MLP neurons of a small language model. Each row is named by its layer, matrix (up: input weights) and neuron, and shows model dimensions 357-420. Each number is 200 + 30 x the weight over its row's rms, rounded and kept within 0 to 999.
A block is one neuron, or neurons of one layer that tend to fire together. After each block is what it responds to, as a language model described it from the Wikipedia text at the highest values.

L2.up186,224,203,199,205,242,159,211,192,199,235,133,194,217,179,192,199,234,203,193,200,238,171,264,198,189,157,190,146,226,167,189,235,189,244,218,195,217,181,184,191,199,216,208,242,163,217,163,242,177,223,178,180,182,169,187,186,172,164,183,212,166,183,168,232
L2.up734,178,187,190,224,294,215,211,174,208,196,238,162,225,198,236,224,158,197,197,169,178,216,147,202,204,233,196,206,180,213,166,206,240,221,212,251,250,136,151,197,230,201,191,278,238,194,184,202,249,175,204,167,209,219,188,233,188,213,173,164,208,234,186,154
L2.up1275,166,181,168,199,225,200,154,219,235,172,222,158,171,243,201,225,160,221,202,223,194,175,167,238,147,232,195,230,166,181,228,236,183,205,223,231,200,158,160,206,196,205,157,245,192,154,172,182,200,185,195,197,213,171,213,236,194,228,214,215,227,200,210,160
L2.up2374,256,162,255,170,203,188,234,219,205,200,156,199,211,192,200,199,217,264,149,234,179,204,160,208,167,176,208,211,235,161,192,171,220,159,240,209,239,214,180,232,247,220,167,157,191,191,187,217,194,224,214,216,138,207,208,214,237,162,250,229,198,224,214,211
Responds to: Article opening a quote. The article a/A or The as the first word right after an opening quote, colon, parenthesis or table pipe, e.g. "a cross between", "A Love Supreme".

L2.up595,234,180,212,243,196,189,218,190,183,212,212,230,133,234,191,262,183,188,244,175,228,187,200,156,168,148,207,157,195,223,153,221,209,220,176,188,184,189,198,244,205,234,200,172,197,219,184,176,214,156,200,198,215,170,244,167,188,167,248,189,240,221,168,199
L2.up608,217,258,216,205,152,195,185,198,196,223,138,189,154,239,186,182,203,203,238,211,245,203,199,150,160,205,223,173,143,239,251,194,239,182,147,178,166,183,209,177,224,211,212,237,247,184,171,175,226,183,157,175,205,263,213,182,188,180,189,179,211,188,230,146
L2.up1242,183,267,206,186,229,195,173,189,144,168,184,208,174,198,218,181,207,182,185,185,228,220,190,176,193,144,193,206,222,200,216,242,244,190,220,268,169,177,203,179,151,247,199,171,226,194,203,188,201,292,258,151,221,227,169,168,188,216,173,233,263,192,230,213
L2.up1646,140,227,184,216,222,177,262,170,139,184,151,170,184,166,256,207,184,135,159,210,239,205,190,207,163,167,230,182,154,218,206,200,222,241,238,267,185,206,161,196,200,218,234,184,215,187,208,266,156,160,188,195,212,193,195,144,193,221,178,213,246,200,210,225
Responds to: Initial letter of names. Single-letter first tokens of a split word, usually a capital opening a proper noun such as a place or person name, as in G of Gondolin, Gauri and Gresham.

L5.up1357,212,225,206,214,192,246,212,202,207,224,190,218,206,223,191,255,201,205,198,174,219,199,195,206,166,201,170,223,197,134,188,207,254,267,263,248,179,193,223,229,155,191,212,220,167,191,193,170,189,199,222,134,176,179,208,153,232,230,169,218,181,173,191,206
L5.up2058,214,180,198,193,206,241,174,222,191,223,207,181,217,200,245,192,217,244,186,185,162,170,183,185,175,175,172,193,203,188,212,169,202,174,299,222,202,199,199,221,166,209,208,217,192,193,178,218,181,186,213,174,159,199,203,152,225,198,173,176,191,157,207,219
Responds to: Final digit in numbers. Non-initial digits, mostly 1, 2 or 0, inside multi-digit numbers such as coordinates, dates, years and table statistics, e.g. 2'1'″E, 200'1'.

L6.up170,222,181,146,202,203,204,178,150,201,231,172,165,222,211,223,253,241,214,177,198,227,214,189,192,160,204,217,229,196,215,193,224,230,205,261,191,173,154,257,200,147,185,207,190,171,243,207,194,206,169,199,195,194,192,157,179,199,234,154,201,184,171,190,196
L6.up208,230,172,187,158,200,224,196,182,221,216,213,250,208,163,265,157,257,184,239,195,222,219,192,188,154,166,238,241,155,203,220,164,217,168,179,202,179,185,210,187,188,190,212,179,175,199,234,256,197,246,178,201,220,238,209,215,245,180,169,195,175,152,202,151
L6.up292,174,223,175,189,173,230,227,205,195,209,217,181,239,206,164,177,223,208,204,137,222,209,241,194,182,228,159,189,179,183,244,231,159,205,191,175,175,178,207,240,178,206,216,247,166,181,222,222,207,216,284,196,159,224,149,210,212,214,231,214,202,136,164,210
L6.up673,208,224,186,172,224,212,213,223,131,230,201,241,165,197,174,175,190,172,197,186,185,180,233,243,217,210,177,184,209,228,209,228,200,253,188,213,183,155,204,244,200,180,157,240,176,207,194,274,220,216,218,172,159,146,165,209,235,203,182,257,215,194,273,167
L6.up888,174,206,192,164,217,231,217,207,169,189,192,120,131,222,181,194,187,214,187,135,221,156,238,191,222,198,202,237,218,239,182,168,199,182,193,178,218,226,247,237,209,201,219,229,211,203,171,240,204,192,166,163,208,209,154,224,234,213,156,223,244,192,208,228
L6.up1721,185,277,198,159,149,302,214,214,176,211,177,144,227,162,199,185,161,172,164,223,227,242,240,197,198,124,198,207,182,195,240,196,195,223,224,186,224,169,199,239,230,213,265,220,209,230,179,230,131,146,193,244,195,214,183,159,176,196,168,228,188,204,166,230
L6.up1883,258,206,155,172,169,235,226,215,180,193,208,236,192,241,173,131,170,196,193,217,192,210,198,172,166,186,199,236,206,154,186,210,246,191,211,184,184,188,166,202,161,184,123,184,216,239,165,199,187,193,239,233,173,178,205,186,206,247,148,182,213,181,198,168
L6.up2477,243,191,191,240,184,188,187,176,117,205,215,212,220,185,232,174,181,211,208,156,220,187,214,191,220,215,202,229,231,265,146,215,239,213,242,209,147,150,147,235,216,184,213,195,189,201,241,184,144,194,186,225,249,211,125,195,235,204,188,131,200,174,174,157
Responds to: Digits inside multi-digit numbers. Single digits, mostly 1, that begin or continue a multi-digit number such as years (20-1-0), coordinates, scores and percentages in tables and lists.

L2.up207,259,157,162,219,202,230,237,201,185,197,157,148,234,204,183,160,194,234,175,235,236,220,185,188,205,216,167,213,247,213,239,187,244,241,206,203,208,182,194,198,182,161,215,219,202,196,179,178,208,222,171,206,184,202,176,175,146,173,178,184,263,185,206,235
L2.up607,232,226,186,180,233,221,214,175,150,201,215,258,199,226,202,233,197,202,203,158,147,186,146,167,225,168,184,224,187,196,199,147,149,166,228,201,210,166,171,224,195,183,183,246,206,214,174,219,207,195,206,202,189,200,224,203,232,240,238,154,154,177,222,222
L2.up715,216,235,185,273,185,236,163,196,245,167,216,166,259,211,198,203,195,219,203,240,227,246,203,194,204,237,186,206,225,179,167,210,232,222,228,153,237,243,189,219,179,172,186,258,232,209,196,199,216,240,170,175,161,210,189,170,148,183,198,189,238,227,149,163
L2.up2344,201,197,188,210,207,122,258,207,183,185,180,183,186,214,230,185,226,210,171,187,179,243,220,213,178,209,238,232,251,181,214,207,168,194,267,234,215,229,176,210,251,174,191,222,221,266,206,186,204,206,185,170,157,156,208,226,251,221,247,221,209,253,188,221
Responds to: Have/had/has and with. Forms of have (had, has, have) right after a subject or relative "who/that", often as perfect auxiliaries, e.g. "who had previously"; also the word with.

L6.up696,209,207,196,245,193,162,216,170,199,194,196,207,209,239,202,189,171,249,179,171,214,180,141,238,194,230,262,223,188,275,206,238,208,220,218,177,216,156,170,248,261,218,228,227,203,234,194,217,217,269,172,223,184,226,220,296,161,193,166,184,188,196,175,215
L6.up946,197,147,188,243,209,125,204,187,177,192,186,162,190,199,190,262,255,228,231,216,202,201,212,155,209,187,252,245,218,193,202,184,205,212,174,188,268,241,194,245,220,214,204,211,173,224,188,189,244,163,226,229,192,200,163,235,197,200,221,193,196,177,180,189
L6.up1026,201,187,239,186,168,187,213,189,223,195,174,168,230,146,230,170,187,222,231,192,164,233,182,185,160,213,187,225,238,211,190,214,213,243,168,250,214,202,227,228,204,205,175,233,173,200,207,179,236,216,151,219,236,167,175,196,141,235,180,235,214,217,228,233
L6.up1083,186,224,145,199,232,174,173,217,201,183,220,181,209,191,180,182,192,181,162,224,184,230,220,182,208,217,189,198,245,228,200,164,252,203,275,196,177,233,177,202,250,222,218,226,241,236,187,263,213,214,216,153,192,216,213,226,214,188,160,159,209,199,144,221
L6.up1743,194,204,197,184,215,148,198,221,211,186,138,194,225,227,187,122,160,258,220,231,218,237,189,186,105,180,206,215,188,167,196,191,192,111,161,137,200,249,196,220,219,179,160,182,218,213,254,246,175,223,207,185,212,223,204,237,177,175,163,227,230,228,176,211
L6.up2167,169,229,171,185,202,145,144,194,201,205,206,164,236,166,196,226,219,168,262,241,231,177,233,203,242,160,220,117,171,186,229,166,206,202,216,189,208,173,166,160,204,202,194,210,201,192,171,248,197,232,146,203,198,150,231,194,223,222,141,176,238,240,243,212
L6.up2194,214,235,155,207,210,209,203,188,218,157,238,194,212,229,203,228,185,194,225,190,200,203,211,188,226,227,177,129,208,187,232,209,145,147,178,207,234,219,198,231,192,222,212,244,219,279,186,255,204,221,184,168,159,220,270,211,234,240,194,206,217,223,190,233
L6.up2219,215,208,173,165,188,179,131,214,183,185,203,205,205,214,210,179,253,267,179,214,219,238,193,202,202,202,225,196,187,213,136,232,201,177,233,167,206,142,165,232,203,195,159,183,220,186,207,200,188,244,186,229,272,209,189,229,175,194,162,156,190,201,218,244
Responds to: Indefinite article a. The indefinite article a or A opening a noun phrase after verbs, prepositions or commas, as in a few, a job, a heavy price; occasionally one, several or number words.

L5.up569,186,187,233,250,231,225,204,163,195,177,209,142,238,231,222,218,203,218,229,193,166,179,165,219,216,239,231,202,174,231,161,175,172,170,187,283,219,174,188,182,216,216,200,204,210,199,209,234,208,248,190,184,224,209,179,219,232,186,166,213,199,165,183,205
L5.up1589,215,159,229,171,261,201,229,242,221,225,190,189,249,216,190,185,184,223,252,237,214,199,216,174,212,159,261,211,208,224,225,188,216,199,201,172,239,210,145,152,238,204,196,189,198,159,205,215,233,235,207,198,215,208,183,241,188,201,259,201,196,186,164,179
Responds to: Indefinite article "a". The indefinite article a (sometimes capital A) starting a noun phrase after as, was, including or commas, e.g. "as a peacemaker", "including a collaboration".

L2.up671,185,185,210,213,219,218,225,221,243,161,183,166,214,230,204,205,163,206,190,235,202,170,191,202,236,113,141,238,184,227,162,210,208,194,163,234,220,191,238,219,164,182,168,271,246,206,210,204,187,214,228,221,194,182,163,214,273,204,228,171,216,200,212,209
L2.up1327,172,180,232,162,195,172,143,216,186,202,199,170,219,234,228,224,198,157,182,242,277,199,168,177,224,164,224,212,174,206,222,228,230,157,166,178,210,209,219,202,224,168,182,185,178,250,209,147,178,208,206,191,231,202,198,108,227,203,176,194,219,228,164,193
L2.up1998,215,252,211,241,228,220,175,206,201,197,184,206,163,175,214,195,161,189,211,226,179,246,192,178,208,158,180,229,183,208,220,178,222,249,189,242,225,221,185,159,172,240,158,220,223,241,217,206,247,198,238,189,179,196,184,227,215,160,206,208,270,180,123,211
L2.up2014,150,232,222,160,225,247,174,220,254,229,156,215,198,223,208,194,166,222,219,168,208,169,142,200,223,194,206,174,200,239,169,242,185,151,159,201,234,175,206,214,257,118,210,183,187,204,217,199,173,171,181,210,147,184,186,190,181,200,238,225,176,194,233,192
Responds to: Leading digit of numbers. The first digit of a multi-digit number, mostly years, counts or ISBNs, as in 1 of 1934, 9 of 900, 7 of 7-13; rarely a month name like February.

L5.up1624,162,233,205,172,168,199,225,108,194,144,180,167,206,205,160,156,229,175,144,153,189,171,176,182,208,175,228,212,187,173,174,199,236,226,142,209,183,238,175,230,205,222,174,162,185,237,201,158,174,224,219,164,181,203,153,225,189,180,181,243,253,174,214,177
L5.up1897,185,213,174,158,243,197,189,159,142,177,231,185,155,185,199,157,202,194,214,221,187,192,223,177,208,216,211,152,189,222,216,250,186,175,169,132,195,175,240,216,211,211,225,221,200,201,147,232,140,196,211,220,206,239,208,257,182,189,253,189,165,168,160,204
Responds to: Word-initial letter fragments. A lone initial letter such as B, H, D or K beginning a rare or foreign word split into pieces, mostly names in lists (Bálint, Haddad, Källberg, Húrin, berry).

L5.up1786,209,202,227,217,233,225,216,199,226,186,150,251,213,204,209,197,199,190,203,142,223,258,203,168,189,201,210,245,194,182,220,223,144,157,188,222,234,269,175,258,237,217,193,185,239,173,209,125,195,243,195,224,178,206,251,226,210,218,219,190,234,243,218,205
L5.up1934,181,221,179,236,216,187,193,210,205,230,240,192,206,206,156,199,139,228,157,165,160,223,163,175,209,201,242,173,202,219,240,220,190,202,209,255,210,225,141,247,169,204,239,159,187,186,175,200,162,218,204,205,239,214,139,228,161,134,199,226,278,196,172,227
Responds to: Forms of "have". Forms of have (has, had, have, having) right after a subject, often before been, as in "had been" or "has served"; occasionally table pipes and spaces before numbers.

L5.up777,246,177,219,111,215,216,215,192,235,253,185,219,225,197,185,205,174,258,156,239,199,232,245,156,179,160,198,218,185,216,186,186,186,210,194,197,178,247,213,184,168,190,247,167,189,208,191,167,237,189,152,186,174,237,193,221,242,172,200,204,200,220,223,178
L5.up1677,236,178,227,190,169,216,186,184,203,176,158,216,227,160,221,223,195,151,215,197,270,223,269,211,173,193,242,206,220,212,243,189,177,194,222,181,197,232,177,225,224,212,216,200,135,198,175,170,210,232,211,223,230,171,219,223,256,190,213,192,219,194,229,186
Responds to: Word-start pieces, modifiers. Mainly the first piece of a split word, like g|lebe, p|amuɲ, f|jords, or 1|6 in numbers; also quantity or importance modifiers after a/an/the/numerals, like important, major, little.

L5.up535,162,215,214,182,187,246,244,179,269,215,229,260,192,190,167,211,125,213,205,145,205,185,193,171,204,177,148,196,253,192,190,174,218,187,216,217,207,222,254,211,201,200,158,185,174,186,184,199,175,192,225,191,226,220,217,181,192,200,186,170,184,219,204,211
L5.up1063,202,151,158,216,218,244,130,167,203,199,182,220,227,177,173,246,146,243,215,178,243,198,198,244,220,171,199,192,244,182,194,234,205,177,184,205,192,209,257,238,219,212,168,234,176,194,167,220,175,143,255,197,224,228,219,216,187,252,133,224,166,184,182,188
Responds to: Attribute nouns after prepositions. Abstract quality or state nouns (or the article leading to them) as objects of prepositions or verbs, often followed by "of", such as status, performance, diversity, nature; also digits beginning dates and coordinates.

L6.up425,201,199,226,254,238,177,193,177,221,256,204,220,219,179,170,197,229,154,159,197,196,192,170,200,184,184,222,233,212,216,203,222,242,234,272,223,177,235,252,183,170,213,234,229,202,197,173,194,150,162,194,184,211,202,193,206,202,224,191,182,233,194,202,183
L6.up430,175,268,235,197,258,203,147,183,205,202,221,199,169,190,199,221,240,206,150,237,202,209,119,206,221,242,223,227,198,222,182,229,218,232,191,232,187,201,218,155,235,192,117,216,177,209,223,210,164,197,153,169,264,188,179,249,158,221,241,221,168,165,242,194
L6.up550,171,203,197,183,178,214,217,204,165,230,213,191,136,248,229,174,169,192,146,219,211,197,199,194,222,134,151,155,234,226,191,238,170,167,206,258,228,173,168,169,257,207,235,172,230,215,192,228,154,169,236,172,203,221,216,215,198,217,215,157,245,115,165,222
L6.up889,224,206,230,248,191,171,231,146,206,242,186,222,199,228,245,171,188,183,184,218,190,185,234,221,271,191,172,209,179,215,200,245,168,170,189,180,243,165,181,190,219,157,201,158,204,177,181,255,204,210,205,237,154,184,159,193,156,228,173,140,211,204,228,204
L6.up944,185,218,158,247,221,180,220,203,207,180,138,217,166,187,165,179,219,141,165,231,196,143,195,210,162,217,200,199,182,185,194,207,232,188,207,153,226,185,224,220,245,193,186,183,193,198,177,173,231,157,204,233,192,171,267,164,187,247,252,189,185,166,181,206
L6.up1345,172,129,210,233,214,206,185,170,173,225,211,231,237,141,192,200,216,202,218,236,205,164,177,197,205,230,231,173,199,207,176,235,216,211,237,222,217,214,220,201,175,195,190,191,208,160,223,194,225,211,153,169,235,207,221,170,174,194,238,165,221,176,176,195
L6.up2012,223,173,201,171,190,186,208,176,169,204,178,189,185,198,193,204,182,189,155,209,167,157,178,167,247,218,212,204,213,217,171,225,186,235,168,219,206,213,188,158,189,224,214,192,202,176,236,183,186,180,257,142,206,223,103,237,280,226,183,216,158,176,218,198
L6.up2031,187,233,235,245,175,222,203,225,198,204,181,164,215,195,220,186,236,208,217,189,184,222,189,177,215,213,201,248,203,194,197,164,138,163,234,221,204,233,194,192,197,230,150,140,163,230,224,223,169,260,220,239,162,119,240,199,166,176,182,158,187,222,183,149
Responds to: Title-starting tokens. First word or word piece of a creative-work title (song, album, film), usually after a quote mark, pipe or "album", such as Come, Human, Salt.

L6.up66,181,179,244,180,216,199,221,173,253,189,225,204,201,206,262,224,207,195,179,215,190,199,272,222,180,166,233,136,198,224,228,218,239,164,217,191,178,172,246,245,182,227,240,212,198,242,195,221,219,183,170,178,201,208,222,203,224,179,185,187,192,197,188,213
L6.up438,199,208,204,229,227,187,227,145,235,221,213,203,192,278,220,202,184,216,213,167,200,240,204,170,248,218,196,217,173,231,192,251,259,185,217,195,166,172,145,225,137,203,188,191,193,182,210,236,159,279,215,187,178,215,185,241,173,211,192,260,238,216,168,221
L6.up963,235,187,187,194,177,194,182,221,249,199,191,192,229,217,225,227,186,250,189,221,199,191,193,165,181,199,224,199,212,169,204,173,229,175,173,212,167,193,203,194,216,199,171,198,183,241,216,189,199,222,226,176,246,238,261,167,186,221,180,218,226,210,159,190
L6.up1391,192,222,244,223,181,198,230,176,199,225,148,242,169,244,169,194,227,226,172,221,186,153,194,165,137,182,197,161,197,208,194,261,249,207,174,199,152,144,200,197,159,217,175,148,238,212,172,183,188,168,209,174,234,229,220,239,207,176,168,216,233,205,240,134
L6.up1407,233,205,205,188,173,174,141,235,225,186,218,232,207,183,232,195,210,173,201,215,201,218,197,183,162,226,175,149,173,197,200,195,250,202,134,262,135,178,171,227,186,240,231,188,226,192,247,229,207,228,155,217,215,207,193,188,203,199,248,172,233,188,209,185
L6.up2076,129,211,247,250,267,243,206,189,188,195,180,173,212,146,204,185,150,220,162,178,243,202,216,156,202,187,227,161,173,246,189,174,244,196,196,252,177,223,199,245,214,193,224,187,124,183,209,173,217,269,187,185,214,165,187,171,181,173,179,242,240,217,192,208
L6.up2197,172,288,223,196,197,248,220,256,232,240,252,179,236,198,223,201,179,240,198,192,170,269,182,238,177,142,251,179,253,232,194,198,179,217,151,185,178,177,213,210,173,195,197,197,251,215,205,183,227,206,179,160,213,266,181,203,237,173,185,229,252,167,227,217
L6.up2302,215,248,169,208,191,205,195,179,193,181,170,179,240,211,237,162,194,272,236,182,225,182,184,193,156,165,190,224,227,210,205,225,245,161,171,226,194,177,212,214,185,213,188,199,177,273,177,135,208,205,218,232,212,239,153,189,174,243,170,230,200,205,187,190
Responds to: Start of name. First fragment of a word split into pieces, mostly the opening capital of a proper name, as in Ashraf G-hani, Musa G-urbanli, Saint-G-irons.

L6.up359,194,203,207,178,151,209,227,153,189,175,142,143,195,205,179,221,153,207,200,183,196,150,221,203,141,207,186,178,173,202,168,192,149,200,160,143,211,201,201,207,201,244,239,233,240,229,211,174,221,214,176,270,145,196,189,211,174,195,217,213,210,215,252,210
L6.up407,186,202,194,143,147,173,258,192,160,183,152,224,172,213,250,198,186,183,187,213,191,196,236,125,271,241,194,237,182,187,242,189,201,188,232,180,146,219,254,200,198,172,198,137,234,263,149,209,173,173,169,186,238,208,208,223,195,232,187,171,196,213,234,250
L6.up600,151,170,219,219,241,198,197,123,228,181,140,153,220,237,182,216,175,171,256,198,221,235,155,193,234,186,200,208,176,185,197,204,203,163,225,155,182,220,228,165,196,210,199,171,202,205,186,166,196,249,137,205,200,227,214,219,216,181,214,203,244,232,188,239
L6.up836,230,183,200,264,220,197,189,128,247,164,213,184,203,208,175,222,206,156,233,249,151,221,189,226,179,207,177,211,133,195,247,157,169,180,161,220,210,205,206,238,210,123,184,192,233,162,208,167,196,225,216,194,175,186,132,177,145,199,171,242,214,207,194,234
L6.up971,218,167,237,180,122,170,269,186,218,214,243,184,200,140,223,228,214,202,155,192,248,177,219,182,239,188,159,244,221,199,244,187,195,194,251,166,166,192,226,201,216,245,190,186,214,197,176,185,243,233,185,227,205,217,132,230,183,188,171,232,225,202,235,183
L6.up1290,169,181,243,224,241,182,191,166,239,193,121,204,212,194,186,194,174,264,221,202,178,198,188,211,233,183,185,209,168,244,235,151,233,141,238,185,240,156,188,229,127,179,201,234,173,189,227,249,188,202,279,160,244,200,196,236,191,168,196,261,219,125,226,156
L6.up1698,222,211,214,201,191,243,197,131,206,231,222,214,187,177,228,136,193,177,195,201,208,232,190,195,181,211,229,237,198,198,244,251,236,206,204,182,181,247,144,222,145,182,222,176,165,227,179,178,197,218,197,241,203,221,223,220,191,198,184,189,183,224,149,203
L6.up2509,149,166,137,235,199,219,231,215,212,223,197,177,259,181,219,212,187,220,164,220,171,212,204,223,207,193,161,204,233,176,168,241,203,196,196,202,241,151,219,206,184,113,239,223,176,195,194,176,142,241,210,133,232,154,262,216,180,240,182,232,206,211,142,289
Responds to: Perfect auxiliaries and table cells. Forms of have (has, had, having) as auxiliaries or possession verbs after a subject, as in has been, had won, having been; also empty final table cells before line breaks.

L6.up375,218,170,189,173,171,198,224,172,209,219,291,168,232,203,200,214,206,251,265,220,212,193,261,192,183,228,216,174,191,218,223,168,216,158,206,201,207,134,171,221,194,225,234,148,204,211,198,177,246,134,198,249,178,223,223,184,180,127,221,192,220,222,199,192
L6.up448,174,199,185,194,195,178,192,180,184,229,182,204,251,170,238,259,250,211,154,239,235,241,187,208,232,148,221,188,185,156,172,179,237,193,168,118,220,299,201,232,184,174,210,199,176,168,175,187,205,253,170,213,210,184,220,204,149,225,196,182,239,172,186,152
L6.up1080,247,215,216,191,198,195,218,167,208,234,201,226,259,193,213,220,204,249,159,178,216,237,202,229,199,208,190,165,186,172,214,218,182,157,174,127,228,173,179,243,201,207,147,180,196,199,180,195,198,226,195,139,192,215,217,258,179,181,213,212,183,167,182,230
L6.up1470,209,193,201,140,209,209,201,212,205,193,112,182,243,210,210,216,235,192,196,137,156,257,194,296,256,214,172,132,240,167,183,207,170,163,205,258,181,152,197,223,190,117,194,190,200,209,225,225,181,227,199,166,214,239,157,267,168,193,160,213,241,139,133,180
L6.up1772,196,162,191,196,203,252,219,206,211,146,217,265,271,237,213,228,214,213,211,132,218,229,232,152,181,238,211,215,206,200,176,168,192,158,250,152,212,128,146,223,211,223,235,197,223,152,254,181,164,176,214,211,239,124,149,220,182,224,183,207,214,232,185,180
L6.up1863,189,172,241,222,179,114,259,154,151,289,204,210,210,214,178,249,213,153,208,185,186,218,263,202,207,183,238,235,175,149,182,231,210,213,203,172,167,216,204,214,170,177,172,198,183,213,182,165,140,208,145,258,240,182,195,207,193,173,230,185,111,197,181,151
L6.up1929,230,213,181,199,189,203,191,221,182,174,189,168,189,170,189,179,261,225,211,204,210,228,225,256,208,186,135,190,183,159,198,183,153,175,163,169,270,170,215,243,195,148,166,190,160,150,166,168,234,200,172,187,215,198,177,169,139,167,156,185,184,146,179,208
L6.up2492,183,192,221,201,173,168,201,170,121,198,244,233,236,195,210,159,217,217,255,189,234,247,245,225,209,189,216,167,170,185,164,258,193,171,230,212,219,192,179,219,172,180,187,186,205,225,194,224,156,202,203,207,245,217,148,180,213,195,215,209,166,183,191,129
Responds to: Word-initial single letters. Single-letter first pieces of longer split words, mostly capitals B, S, D, M, beginning rare names or foreign words in lists and tables (B|alint, S|onoma, b|olt-on), plus some year digits.

L6.up159,186,225,190,220,229,272,217,233,245,137,176,191,210,216,221,205,173,233,189,169,219,212,190,173,221,189,198,225,256,219,198,169,234,150,186,211,176,204,205,217,197,188,210,231,192,181,262,208,209,177,202,188,227,203,205,146,161,192,192,196,242,160,222,220
L6.up848,229,224,262,208,196,189,140,242,247,154,226,239,161,192,183,217,173,219,198,226,219,172,234,184,269,249,184,217,198,186,205,229,258,225,206,216,258,150,188,133,205,188,203,163,213,186,177,223,232,180,210,258,182,210,183,231,182,175,187,207,173,198,199,236
L6.up926,200,212,239,183,143,246,160,226,206,207,211,167,196,190,232,166,245,225,213,206,220,187,160,216,230,197,243,226,222,186,171,199,252,199,243,188,261,233,197,168,207,191,146,221,186,135,196,136,255,176,226,215,204,168,169,185,166,187,217,221,243,188,179,248
L6.up948,226,209,209,229,157,197,166,169,225,196,165,209,201,175,257,217,144,193,210,235,211,230,239,239,275,162,191,211,193,166,204,161,192,169,120,195,196,144,206,218,201,193,144,246,171,225,161,186,242,232,201,160,193,226,187,179,211,239,232,238,172,183,196,203
L6.up992,196,215,184,172,209,256,169,191,126,143,176,208,158,178,183,149,207,220,231,237,223,160,233,165,245,188,229,171,256,181,236,183,252,229,256,191,198,226,176,198,274,144,221,133,183,171,230,244,250,200,165,234,233,154,208,265,198,203,201,210,186,193,217,155
L6.up1641,187,204,168,224,225,274,177,214,197,185,200,267,180,173,229,120,191,230,165,165,207,206,221,205,184,201,167,187,163,221,285,172,193,180,175,213,197,153,197,212,210,181,189,181,178,171,218,197,240,217,173,238,178,223,207,201,157,225,173,171,193,183,252,175
L6.up2164,201,173,208,234,170,271,188,218,173,174,251,186,188,205,202,221,195,199,134,189,178,179,196,161,213,198,164,142,180,210,164,209,257,239,219,163,182,233,223,230,213,158,238,208,174,228,182,185,184,172,225,197,243,136,167,222,209,180,219,257,157,217,223,218
L6.up2338,127,178,215,194,195,237,155,217,178,191,209,212,206,207,231,204,192,200,177,222,221,234,218,163,225,180,206,215,242,203,213,175,225,229,163,188,202,168,222,162,252,233,131,231,181,198,210,164,215,241,209,218,222,188,219,215,218,175,232,208,213,179,177,297
Responds to: Mid-noun-phrase modifiers. Words inside a noun phrase before its head noun, mostly adjectives like high, estimated, average and "and" joining nouns (sizes and densities), plus table-header words like Peak and Position.

L5.up286,183,234,199,186,259,198,230,209,216,225,210,190,189,187,205,199,217,175,174,208,182,192,148,198,187,209,242,230,215,225,236,204,226,200,225,231,184,198,199,199,206,178,228,272,221,167,176,165,198,150,213,188,168,233,175,181,200,188,174,186,210,167,211,159
L5.up1644,169,195,207,205,264,179,188,201,243,195,230,223,206,169,179,233,212,167,181,216,199,185,119,168,222,207,227,222,179,240,204,214,219,170,230,182,237,224,178,197,196,187,220,240,202,226,205,150,216,132,178,160,227,206,169,170,145,206,169,219,212,196,189,161
Responds to: Inside creative work titles. Word pieces and words within titles of books, albums, songs, films and shows, past the first word, e.g. Fulf-illed, Blade Runner, A Friend.